config.yaml
norm_eps: 1e-06
qk_norm: false
warmup_steps: 222
final_lr_fraction: 0.1
max_steps: 7206
dataset: "wikipedia_en"
MLP neurons of a small language model. Each row is named by its layer, matrix (up: input weights) and neuron, and shows model dimensions 0-159. Each number is 500 + 50 x the weight over its row's rms, rounded and kept within 0 to 999. Numbers have three digits each.
After each neuron's rows, "fires on" lists the tokens most often at its 100 highest values on Wikipedia text that the model never trained on.

L4.up317:514559503442601440525533507542528491419492512475529546554515510502399460504444608463393541546447553426409531435501484549463521550467453478539436496443577474534600556392558527465457442480544472520559549494409489527576493512541570454358542474447508468491458478562488467527487579513546510538481551533592596481503515443584520570452572481502485474525489531517494502505537564445599477464492482512505489496483468530470475570485577422574491508473437400554497505343471470582442483523503467
fires on: "-", " |", " -"

L2.up174:533507492511490374376612434555494517514506466568518571552499588493426443542590581449515523543455529569607486472549503529483586504506528505431477423522553590470502568524514419541464497557473417521495486521443484569522516483602524531547451445532612488464551530521503541519474595446476462558527510499592484518581462512543541527536585538505527515503579511485404449539467460482563474403593496435511515514513512497402524535493492439476554548514464492429414473536511431490506590491562416
fires on: " |", ";", ","

L2.up205:536508505476476453441517320534532566450547575526553466534476562504536486460549513496520482483505552495502583398541503514474429542464571517433507462501544468439441530511513463520501491466510492481391549553473532477513476464547577534446422488454569461486538464437429478504425516496447512558509582569474558450548474544521483511618488534557423470521472585489462457486348603399551512507404473443470481509494408501480515520477594386558552505495430443492475463495528421587513567531547449
fires on: ".", " |", "|"

L2.up217:558630449431536510441469490590478490404486491506480430598457505512359493470447460531529540505460517489496514414545481497456520486463648491514517474485585470597493482520574451528488459360529516521510485505512521542509489450467567536549510397467579420458538433520509420556449455516549334467457574526421433493505580525508480529424518459462502503515405519526457552498516477434485538439442462465495477496466525452490424547507568468578479576483462541568538515450507509527441510542467444
fires on: "\n"

L4.up345:490533540527629498547560487569581613415517571528508528493518478446400506503368511403504493457481500471509587441540478477529488496396443487532457546412502468452548545447640505566486435451577435424475464522508514516595550590510527484483535463480469531491383457545483528575519537541497498502417558525512543522468564551508477572455520478458450450552527452533513444520470560485568528423504520505561439474458436530471457577467491504545526488518532494521451487418520518584403512489566389
fires on: ".", ":", "-"

L4.up171:572555543444460508478547522557564571426517532539517371483509618500515521432432579442533466561637499534477510430541515552472513535500488481523590484514515487483517429437519593490529454461572497530444463555580439515546481622477530434528419413512512526496504576499464504527471435467510457498593600439447517548530498549485464555492482472502460481585539555465477466464444559410437411423490512533533439475467472481493346502477537444592515539464457448459549488527509571496431475448487475
fires on: ","

L4.up561:480526465450441467421524499481491488482489478539525451581451482419493445502538585511531559494521507488504574541534604482406540451475499571538471542529536356466480566493520401547399468432483503464436506464504509525553522513468538645484583565530568444542397445542458536541432428448441527464499510565490504564508522556448517540557489578488430529579533517406438452498350452487474505468438520436505518520531392488478499383560483503526538493510465460531450445522506448589492559458466497
fires on: "==", "ically", "ially", "ally", "ably"

L2.up248:560587582546581468502455468553478508429500588494544536496432542467492564501557428440472533482509544487449553399483426523488462539401527522560495574486508436426474522465536542473532429354604548508492554516434505504538480483510523506409498460452556542525412427430488483597548543532509463555511552484497516538490537572519539548518481569532492411516451506484497488523465546458506450508431454541529528495479441474480428539486638453489486625360463437567467484373513527548494496537542497
fires on: " |", " ", "|", "\n"

L4.up339:482500445539505412404510467611474525490554479524506501517505541450408476485509504448516429554400530495496518426574516514496585467419435532586546416478616546491648561441482540471532443458553360469457481484481511527487493451431504516629528468481582579436485464563540571486415528498553474528498422517483498505492498485514455552447495524520490546498629487545452427546487511480497496411453499475468422526478492525378484523464564492511542512543407475579430510482512450559469526496565464
fires on: " and", " |", " but", ",", "."

L4.up11:550563476472467480430524399484541536514514485506556553477485547470560454571520425523494442495563591512520487383542495522594461564607512501527521480453550516444474523518539540481601509476646401492526475526459557474597465576561427568487500481457548522557375425522505485437431490469472534565525563551499519448509502522517490540490375538465532420578499475438480472565450560472556432476530426508570425511409562492445463472466533446444544541407446536490438483510538513463494425538497457
fires on: " |"

L2.up431:513508453462469490354538445586554556449493449496500532529512608496378493569478594383510521522475526443547491474593593506489601528424512464497534409501631557498487550539491513533532517533526385469510504501518528575570495558533589507557400458498510519495461462494540561529503458474332479524532523527566454486547451500453499550591477524456517488559485543490510542448458519530560468434523512509552453519493476519415548459485494427564587517494453461487547516569491458533461566489488410
fires on: " |", ";", ");"

L2.up547:519533489525534496456523521545504502372507470510633511497406564492515545428608470536535524573464492572491480447523403509518515465401547525584617504503535474524442512460508492518580483431534574538460491491594515520563431518493495534470473452438571582512521437462483495504511529491485488505501576524421563508492531498381527507516552599449500429560510477481459573483476496424561459460448480449502514486432582441490428566481584401446527588400458431431439480445524463530465577532527576
fires on: " |", " "

L4.up527:519510431455546554555553438471461510493517443464574539585527443553460529529549536471453390423477469548443561465491496529557473432400480409436461547357572426554436469431505461554494485428515442548443549476495463592542465568592475516415550382518571548545437435491421575481518597509487449553529442549490482497453557456496465534469529516451534448551597491465526442578553537497467456513467492535515499495480501492511470506482475460565410443465499426495506557450519448531478444431549421
fires on: ".", "-", "–", "a", " |", "6"

L2.up464:530576467458540442407494420504627542394526518551518538494488647495463463539525465493449462489578535444511512389508484490549438618502515478449479441446606468447497495531534545433507485471571492457416472535540532433600440548493509533439472525460533529551425432509478509469423513509411518574518545536457572490534470549559501565571437525515526466589489496551462538572455522481505428509460454488519435522466609510424483492451573441503559533450380488480468445457532462538508489532538422
fires on: " |"

L2.up4:579565558514570488509501451514477480426508479519363397543553461492410491443470497458487487473509511610504504453587480502443524541446606474495478526580542458548467489429506447538516502433511544515528495479566484563510503542479537458509480408510604419432560536469509517586465524489471400540527476478582443469467503538522454535478527482482484514545494462561442488536450500474490492388488469494558365453442554393395433555526478528604434567390486501559552510489536603421492527545498498
fires on: "\n", "|", " of"

L4.up275:487439392532471468392517390550511533537518526626466517537479645536430420483441495428521508543402584521526528493541556522526610503489596421407507553490559491496588502518533562451452494555585393596500545471513504472593452503549487552560480547479592522550509457390506481569463540474530523495502432517536477582443454497551472590519502461477524561515550485492503491520517505498496473479496511407451498537538450570386546519497533498484520494520435468586465481512497470514510437451575497
fires on: " and", " a", ",", " against"

L4.up496:628438501467530491421486492445458493394496455503533453539569481394366535528509489368476547437465483590432513521619492446540516487404534457537573522536536479517469561425534575496514454448574457467531435512534520523534486486462568531557538510531590524508406464435547457536519476425449442554501481523512460488454482597520432539526464505455478482530480486549422507492513485486526552513455444463520470491468516412439534485511433440535492527462490525549539485476523491445313492527575404
fires on: "===", "\n", " ===", "=="

L4.up513:563624506428488551500490492532520517517535480488541518563466551449480518526496540541478531511434526481388479501501584643441554476523469474696535557385551527506476514543486523484524441382549429456443609564528582464551460477455495607442517439445521496490507466484502439611436493527512463566511590478490525446591496501452471577524568513546516509507432509518513573466521572467494562477528460544615471440483526418519477523559568429476480502429485495483491508512487505473452459531499455
fires on: " \"", " '", "g", "h"

L2.up364:521460484538518419521520475598535522425494477509620537427362541559483538506566493413495496564491493477516436440542443487460570467408498558549594501506591501453439524424497498516446439393541508507491516520495455538532454448573489523387421460411590517448449394535491522457498553479406510527517542461448583462550530540484520510543548568436522442575491459529486585539481538502472529466431477473496499523455478514448460590445488434519609525433431476445412482409513491532452534505516530
fires on: " |"

L2.up624:528524477463455445341525398481593527407526490514558492493499639486517437497566522518482484576497526524544496444543494544555516585495470377476549423501564471482419545587485565463468529533482482511504414503489555470608425545495496588460479473452559520522525504518523511468434490470399509604532551534444543387533525502517545513592448583539556474589430532503488481520453498449539442497462472547499485511503579483459479463456535411471604525504452477424439480501523441427505566531557514
fires on: " |"

L4.up639:504523526499502514379448498473531503462529594530529451517463564483484511533486398397533499416568484556559499490612520516459475512458555498476559420476505457536440543490536607556501468536524432453415455523553536443532476547542523499578475586452627575595443479426524482550503417459375470519494588585463455509457507579493475551610500506425487534614539490528469508478427588460521506447414476527477519485519552477452518458502445483582557555511485492471517481417519503502451462499565421
fires on: "==", "===", " ===", " =="

L2.up318:593597526449443468445504485507541478459529402537479505514510508457440452525497500518419496505470496530446563469529596557513600536566521556605543491470520439490499509452532502517485501491511444461429541558575442503531484478493592587478554534464596513545437459438476411562462520517428492516475612539460562418510558529461507533622510540548413524597502500492469467539477615409594573578463462497523538507510443393436507519548559452455596481500476552489495436496515447492519599540457545
fires on: " \"", " “", " '", "==="

L4.up213:538560438408515434437484473568517447508499426520526474528506530500588527542535481429430555545554542599425453421513541561503500419529536439542434381480533507511559555544490470482568516447498489524492535525491556688521443452482502502498476502476640527473468424479495528498448578509594448569546523524478520479565392580596442508592469511506493491551429426529489582471464599499517486475442471506479487528542442475509430511542531465464517541510421464539532416431576493501456564507483508
fires on: " of", " for", " that", " after", ","

L2.up278:524539484473579506424569431592537525460492596561540518546482579544458445552532548510468527550494522534481456471585559526523576536559498454570460447556584559583490546573516515494515491505550378488532503392430515492507488579603538486477495424506455528553522536558533535545456510477411416467524499511520431488538496496464509535516483441497525550550462627462467491552503519503514457424515545527529321532468570528480430531450445450491528538472446555450450520540503434408417543497495379
fires on: " |", ",", ";"

L2.up303:540502510442532431433519490583516461469501514518605522590530528440532551547513488425459475520476534568477444461537503481442662490538555495505530481426549568587516514537507425535531469546524440513520477471520484582512507483584477551556471436447578501466382505407512491610496540459542509431546500549501474478466433543484513506506503494516508463570409450414388502580394473414548536402510504467522496501498395531439475617538483458400552616522470505484573498498518447498479516447528517
fires on: "\n", ","

L4.up489:484462427557495379456493438493567525518497514563489511579503562492463493515472557505399506616389522555477459425538496563523669449475453534545543481551544560493605519450538467471500469461514532521545509479387550514504494434526495597490533471468488496444501383501535465520423550493485507614487501468377449432420539520486481534483475514493481467594538505557472529511452521501572453391515477470532506510469506506372493544480513468455482508522455526432405476465512399534511501456576423
fires on: " would", " was", " and", " they", " were", " had"

L2.up597:480529487522534397501595477505610456474563521516505462546513515486419564487561653506461517539504486529543438492545496514411513530465497419548489475408556481559531491351469508538473496444495523459533473501582579486519512463504469533522368408517556509429593486605476468528526558402425511559509482476520463545517437508399506505484560522456490473546454509462547539409417461508502509443470518416554506486487414475420589498523490474477594540524516527409471501436502514442492543484617500
fires on: ":", " of", " is", " born", " more", "=="

L2.up409:552574541483466376460487487518474464391512513490474465570477534415405423463484524467523460403442512524443507441573450549464532510524587558538558463507574439419444609470512529544518406415581478582547528475503500430470504505515508487461432402449558455480475438468493427501497522450512421564499588403549482411489589499525510566489492455482475500543453551550522467534408531498496517346463481466512501530435436538422453554531514454565548494506479537531544506404480498570463535494507477
fires on: "\n", "|", " |"

L4.up338:542555540422460472466500373580495498456493435464568534530466556464505523448528511431462412458525533623469466471526520534524532479511542476476614471462494410377479476581546457457546435383622433491572505508536583484467489457460462519467376579421482505525432463399458515549481439507553511474497539517387468564505442555432494527519484501530434465482466492498570576477441572508549526438485454441535540509488441541454495469579505413463520464488463502509548501482501566584492490557554462
fires on: " in", ",", " the", " of", " from"

L4.up323:506507481584470431480390589443507541396491515466466398505513524412534472570601479479446418519469430608501493514568462475512429563461587417487502492538513500517469596480483579488529471455502561535611499538549535500504469579460586454553375416528525491515497470600493546469577478514465547532552473500489483524515422497542473574496409531462533406554511466559510483452414550542574419478380570540514474475466450495454503540529508436505532526534483492471488462481548547411507529575488459
fires on: "\n", " =", "American", ")", ","

L4.up265:529559523477560501500470505613640549425547489513464496454442544412482516472503502406500479496569463478561517439541444436525538506425536502469481525506510539518479491516515499391433465430496464429548450474497463562553495461530477468459410443457531581477507511580519458547480461512477574545518439497422464503500564538449486524441406521546501457482448397480413478466487533525420417363489542532531372492397438532417403533452577538610558502518505451590461507484524514467466521559512480
fires on: ";", " |"

L4.up524:528420497382579463459495443498557520366523553461525575568544437527571592460449446477497438489529497559486576470561530459536436468442567530463462524373539477502489534530577536496417446412506537437460518503522440479504483494544490553546492598507506586479535506521435516538469471556577428494513537625463455553423505508480472517475435467496494413551482533528539550521496500432491534511448490461517499406480540501494495583553527512552438528426455439557657480420535504533430540465437452
fires on: "\n", "M", "W"

L2.up437:557483561496542430549412513510496476441516483456565497497451533491446486457530470480466543502423538554433536436526513547514482492521551457494452517435492436551407548491495594478538479425514456553453490543474489379518474421435552561444488434450514522544485511474502469475487408567531411606484537531404495500508549510521496534551446532517554496474514635485456556409485576533614516555437443560497532515483483396514553470501723503485522535463534551449503485475524460513396543540549463
fires on: "C", "|", "ot", "T", "S", "E"

L2.up12:496563452481483438443541519521571470479492522518449338513538581518446364561543520464512529512558456571479478499543547492516543502549464491465482495478589452474510593402510480474464488458492515572548492426506571565485492515572519498586533461516633477564552534520483491478478510420510491467527534483498511503512529536429548502455459511438479505581473488446405461457332536465458432420494489471503486538474399515423500443495512422587508470536497504459574486423510504488469621473445360
fires on: ":", "\":", " is", " –", ")", " election"

L2.up487:562559499445515467502541433537565591414541489585535474494502630514447494433506577477452522489493555543494469462527538493470470549477511440458507456473532590431508499518502489465475495499530471469408534543572517459537434559449581513492452472503598520561498469497421492524451484474338483440553535562472553484547439526503515521565495478560459464561490553467393541513473573405573369495505421477532497534496580485495475490470617447538519523412467409453401411457534460526490565521555437
fires on: " |"

L2.up224:503574499492453460423514434513489533515547545586477417532449596534510424522549456461543525466500498519526525484509467479513404523493478468419515456452528429461461511598511514501468490432491419434409509511542502501529474479514509504541438467457611464505474518474488543480474461455493499583487606588526521465488499544540481519596491504594492481577548527473556492415475589399592500481299428531466522495513474491469516448496526407635524565508477435471477469417519522581471542523606435
fires on: "."

L2.up575:503589570541555427447549435445531540482556504528500535461435549499527522471467423532473409504411485502491440439521556535522447578615517473557481476521488503523411538546559501555441503483511463540561524632448568403517487458420615616397554463526495446410575517485517482517410469529588525499511499579391563423518564547500470519448443538526489468439496554544455447513501537501544510527486481516607509455492461518542426529475602487492530552455499596445539460537506477414484501508532511
fires on: "S", "B", "G", "D", "T"

L4.up281:530532501468525498499522473611549523391495477526455483525542517424526502478428500412491488602499525543482503358592565453497578459462624483535554555590618576419531510543552431507513482489514514424547467521530465526507513495463568502503582397503523475492542390553523473596478493461531498518620459522402433503487511559465465541474467478549470518466476492528435502534452482422404496434465478473500347511428516530398465539464494496537494491474465454541545520465493445477501582466443475
fires on: " |", " and"

L4.up502:482465485530435461384488462563481550463530440538506438585525531406515498427600475501496479506510544483490533387480461484505511505419512473603488488437488419506492445396541472475462461453488515372525459489549428629533492503440473600409446490474550482437442465559512485525488492443445428456448628529467583434478532541473415560492429607514465469536482487442458466531422501460559523487491629496508497478495482489506522454522536454427434453491505471507541481554544542630538469503543487
fires on: "ic", "ly", "ally", "ely", "cle", "ically"

L2.up391:523489487532525466462542495545654537452541490493514547490482609483506519520567435502496516520572525458557541405530431493521413561471511484454485457468531489495356556523574492436567471474554491551506412504526563542595438524543457555462479480431617555543431416487486502458481508510409528556511555566442574509601431522500523524513482559459550452540482468460456540598408470447471454457400464490516437491480554470455445500465445424512545570475425502496434454425543515558428512477567558
fires on: " |"

L4.up461:523551479424536602436563540534499525435533508538482517522541539574463486556512509509503524466456545464530501459493543461448523496504453470493502474518564576521472498455526481505540457453538497465537505592592461552508464579640498438441547366493523558548544535458463589550465432512505520568544543477491439371504478521531537572551609552356514497493522493418514441442556535483461409517425509476510442528435498462471395538461508448571489514415483487570458532512498528394537601508556401
fires on: ";", " /", "0", " |", "–"

L2.up350:539484510489484512393523334538558521443562547601516472497522551508468454423456532521515486451514575521457447448541635558432545515530544534510498495496565444502471467519534535513490476424544477431505526528596489482510457477490609531529460541491554527447504461447470466585444359547516415473542550571525492464493492533418469553571535518541400551559532520532471562516470573500467522486413471293479540501507511530432481555588532508449506495463416460452479477502516524464529501552509521
fires on: " of", " for", " in", " with", " by", " at"

L4.up299:549520389437524559459438542502551486389496507467507454474538554425492569472542416398508526499466548456512471420586499523523528483466605482547478499464501425521414522449546521442482457453550487496476469523527524510501462529495602511501505600399550603532405482420543384593501390507515493503542520474431495490465507543527501549494511542536471427534525440516321521460439476499455428558393509517420499518489492470453475457474601457512548518487507578559531472462548529482488463508586485
fires on: "\n", "===", " =", "=="

L4.up532:556615489547434545415434503561509485453521420527476441515504494468477459461480489513496475501507536528557459467534564451533612480550512547463668541566455592486518511512535423394430516463554511529502468544581485406541494377426604541571490587511518416536471545512507442557422412450566536488505516514368568474491450493492493523528430457604562529465481535518503515462505496435507558440424468476543503495477468479485450510496555521470603525547419507425507484551503542465537504558460511
fires on: " the", " v", " m", " sc", " g", " in"

L4.up206:500436489562566462402532524512597521416515499492478530496504455431415520508494512443438506446502516486586466392545490496530472497389531555553514541550557433430448563535559451483456396495495467545471474509476568459514461491526533512510541475467589591550474388463496434511415512540496488573520512501435489414559520549513511523427524546487526519515434549514403485505451480440482451384452522405533540490462502458458524582491534439456579619478486519576509475468498456448375511535640522
fires on: "\n", " |", ";"

L4.up28:541556476465424441427525407488500513497519408543546420534447571467508409514531574429397523490554534571454488478556501524518473446540476496518590501472513546432471552507499470538442543417576547474464501465606499477500338453540500449424521488465554497510569451565493573524433522518532455457596501637526461464452380561500499515558489548483522542583620540623516501506490488552528471521432454470485499488489537511487523474500502509517568505543447550397486485468541524546415486535572461
fires on: " and", " or"

L4.up557:571533523445500468457469437473521510380504521495613439563505548412474385451435509445544461559466488457510421451603452454464606478545521469513520470512487443446574477525520474570442479551483476483525484524521548432510527484492608551530461584503550477470475440497528456507442491458517516547488468530508476498466477521433502546673521493490516540508417502539479514504369515454605531371414496523482388476492437468495529571557563502506584549512465546480563468421545476559430509541554523
fires on: ".", " =="

L2.up459:560524588506529528458476537661468512389491492514529464502493554492486509549473417478526476543470523573472547389525463495496643487470633579534504566507533478549493478500565443561455445423537510522599578499547502492485494458525457543541523474458511477456390392498479468548490508550605476575487493565486508473465501537433516508512501510567490444502497518581486579524433497483512521374444495441498506479476518471483469566536454487430466618449381523576526525424543501595466545524489547
fires on: "\n", " "

L2.up15:545467444564469484451427404449505477479518459503602465485528498395484381500417492421493486458433507510448504480532638615494562498548513488455573487517538422569598521504512502528433546494513428489532516475453405485525488442488607560534537571516636554522457494483491530495482535500353438551504549530420495483441469483514498521611391529538487531516473484540544489472442543455528456386460485494473532530533495472401491544504494502492507526504467459477433460431506408530502577502539434
fires on: " After", " after", " for", " During", " When", "After"

L2.up513:477566541593557499571503558535570548505572491496478551519484536532449544621586432374421485569418452490442468447523428531466492483394520451434557482515550528579588546472575537459473454477506532496516451510542513578564522528543497532545486481527508534465433487500511561395492541573464531446523478533502590560529513559347489526450535540450484478559521554480497466550364482486590467357495475511611514465497452492463511532514508510596572563474466488522484487499493529526520459485541531
fires on: " were", " been", " are", " was", " ISBN"

L4.up402:499524423488483431390461420475554512474521545521555484497417497527557371528501473408514448518535479511595417435587482467511546570450536495457479450474468462481567497527569491514414525587484462477556453518524582449581489472554575591458430558473603464542494429519509468478459485477451481559468675616503492449476519496489510501537461466479534562566539570512527483536442597444548493420445466540499440504502532490473527455483532477524558596519465490478513453406545515552417494557538445
fires on: ".", "\".", ")."

L2.up33:502562455484477489493564496453566548493536437531542418557490661468523491465497443481451500590450497512448501473502471562514507516468497514516519459478527529507552466521564504518500482467513514546461437513470574481513504513434493623526542511519564451432488514455524447506513509602547537442495550494447570486543521519270481530534421509473472498585493579405506502553353520431564436377492467428495567494528445490473472462563552477444438506458444533473475465559520443592573551474525554
fires on: " was", " been", " is"

L2.up497:536501554465575448490444402516460498386493576464457467573564492491401511462478539502485499453425514557467546479592446485506508536422530501507601484494607472518481560443508516580556462458578566531501500447576466487490458480460619461508397379501480458442509496529527441565518439482519359562537513410482440525509522510516428555557485497447490492517474503520560496454474501486524523377436499490506412471475511455432474572534541480576515515445503541581539509411519581458398442508570475
fires on: "\n"

L2.up542:581478447406486431439487531495430452437560508481494442526491596519452484528425486527518482501496500532475447447527428593517492524465565531621502580464543465500544483419568510586471484499530527534504547584591507473532514541460524513528495476491527415432427462550469355424486528510484484560517530472483482467530508507425433533480515463524479473564475508600407599514420569497558488495444514386494575463474568420456570535631575428511515533539449554466569444428544552543550477529534508
fires on: "\n"

L4.up350:534548390477508516456500432550525485452541530574550535511541564553558531533437554419500380639502617560541533480540530442477448398548567459466550513452600500447463434508505463473394524398541468517465521533577494580552432534568556467457530484525525509513518494501497467550449524432581520572582468534383485525464513519540410544502512516423545504482592493453507457430438491457519449467475435415535474518466453544467499534436426559522567519461487541494421546485503578496530444470524499
fires on: " and", ";", ","

L2.up271:519553444476498479427475293487559556465498431517571554510487577508523385509516525459454459491470561486491471397517579505536549557506577529495469419465613555443527608533501528469471506470574440450435544539480529452539491458555557557451453511470603512542443482476505498532431516507374451522539572523518509457565415537521468518593446510573508499593474498525500501564471566489524519466536469464509476526483530519437548473464638499546539482420405502468484446461531448545481519532506446
fires on: " |"

L2.up317:520503526406511460438535466491512542412529511551560437478532556568412414516574555522485566515599499495440473422545639550484527558535506511464517499552586571558482500495533516449513537505531490513487541573510451477551496593586557493495546529521474403615574502486467496583432523505502556442562514555421476480513570503526460576569456491579476516566526556417434569520517568414483415470515546518499361489493455532445427456461500470562537513415439457465485481505517464459503536544500396
fires on: " |", " 1", ";"

L4.up208:485455477528516440573561549599610482432522509457397512458493497461404473370505509533481563524470481527506504444529496475426504468417427493465491549540550494453416454457534505470304431474497539417466487475439489580595503473492526604412542512434528487473518535495461477404505510471479574530515532508389537479542520491505535548508481613516477439504472436490521537505497553453453461447489440542543431477475519388466465591456564477569536497447448461551442484432539490513476567546527503
fires on: " |", ":", " U", " W", " −"

L2.up81:536513437486550515486516404577588552391503558483463443500505532469448469520406517547543518519565513533493386369534495516484604510449551479566476571558550486532514494428562454462449480453529518441532538503453438541537510464461599512476411452479534477512477473521474493609431503520452446601524506499434456470475445534491542555518451459564455493558460465576486558516480512428435476462476514484537359502444446514415458554463552531562438475435416482629544520454519563512408483511443491
fires on: "\n", " |", " "

L2.up16:543485492445524482397509433490454588345519530488439476537461518493463532513465531514472455500510520521501506437557541499489469530466496577497534531492522553494605544477550488572475474412561551475550524544551501511511474534558625498534500493497594452437503459449427376536488471503557465579514550499417503508468473531472420549507510491523422478538522452523482581492492659481541484474368502431512435485483473422454486537503516439559553627455348428528552456465530526522487543519464417
fires on: "\n", "|", " 7"

L2.up443:514513460505455446353483427541498519492519548532557454501427629477545398485559399526499522512495530457527443428507455526539455530512500471477483416441552430493426483585513545506503491484488418460484464524437533536561435442567496566510467459422629496571526512480493514464411463493479518559454620560490508444490501519531567507596467542502500462588464542508463487492438568361540498435409469515480501520497526501488475415482560372537504567524473523473386483451526479588509502521560522
fires on: ".", "\".", ".\""

L2.up410:556452506490526441475470401512619538382572559511488523482531550466461514515483486463509425519568549497522471393560517493517477524486521543469509521479554385508420482476572486493508465494569495456541497553584538449510522561545584551550531546471509499414447427517400404445443414538511460482501559592495568507458526523482455551542494503571492486547462612598473529562369580529498536483424430433488438483490420462462584516520428429477497546497384504484505416452535516551522490487486460
fires on: "\n", ".", " |", ")"

L2.up273:563579508518397502441424490561547518407522443538485355537506577523461486468490561430430420542549528611455439454539456466489440463467524398489611571518503508480481477541493504490538514441604535537563499522529466456531420545526539400479452440517521514529478409597467528533483437551498488533578487493387534500524487538464481507464459539572582506504508536481489531445419554522449457509387480499538431507490416508461459450456446451563523526532486602396450506575515500429487490487468468
fires on: " and", ","

L2.up370:527462414489503431453526459436491494394498551550594491544471533527427473417483488512475470505447505552531385475558623494544455472580546581467555482462535533512517481518525502564405509447514493518551483567527569419484441484477604596409548534484494404452535459540502496586440400506585491575500499543443485441460567498525453492548427520526522525484487566539440541519490563553568540492482487572534523423498357484550456508501598464541576539513473560423602500492527514450533524512454538
fires on: "B", "M", "E", "S", "C", "W"

L4.up377:578476490474511495400556513545467568473522434597494505547414616484485416482519586419517482460414481612549455381537519596483623485518536509573584510456552560503578544449499532469522474500518447539534549517554458548500439569597504511582444469492530532505478520495483507425526497482594488459529525553511555448514417540511514527476534460562474453553486533489533490514478522399555525480445520453479481495532411543475460531494562479357500554505470374484554492482478434550433605514522490
fires on: ","

L2.up227:512547447583522478440539443493569522458528460540521543445441562482544413502588453527395455530604517489531532446501425506582430594480449461451541419483501481489382560541531565442509516503508508521474459496496558438677440536534469596430569524468545530557451419510494533434438514481436536498539561520449591450546531539496519527522450572450514450544506499464482540525411520457542430483441461514495525525468571516549473436435542446533574544461479461445430460443535514476548521526603438
fires on: " |"

L2.up527:526616412525519525436560512541516513377507585540432566473432554490480473453533463510493521455555500522486505407517434474564581545501521527599543501574606537491407471431482567439458453396531515489464527449462460562634457485532506510470489528434476542606448449521510508530447503467500492532511509545484544451548563548459523526491431544424553446576485478442502568509476491445461457512472499526524446530412440551419346460436541474520564545430487484488506517410527528481576511560445469
fires on: " |"

L4.up551:506460389465474536423524386471519529484478514491553422578497567504525420427597540484428533588433520536544396519529492545375415507453474458501533509521577478528539556467511511469539501443535575559478447510519605512452507508457556569495407451500583486527577533413516454422525466478462431486566547496404511502491425534491435494585431486492396494524577575459537539392417523519404500496405476418495510510503426492505513435536524456449509511488434486477420505514483510489529483506539525
fires on: " was", " the", "4", " 16", " is", " be"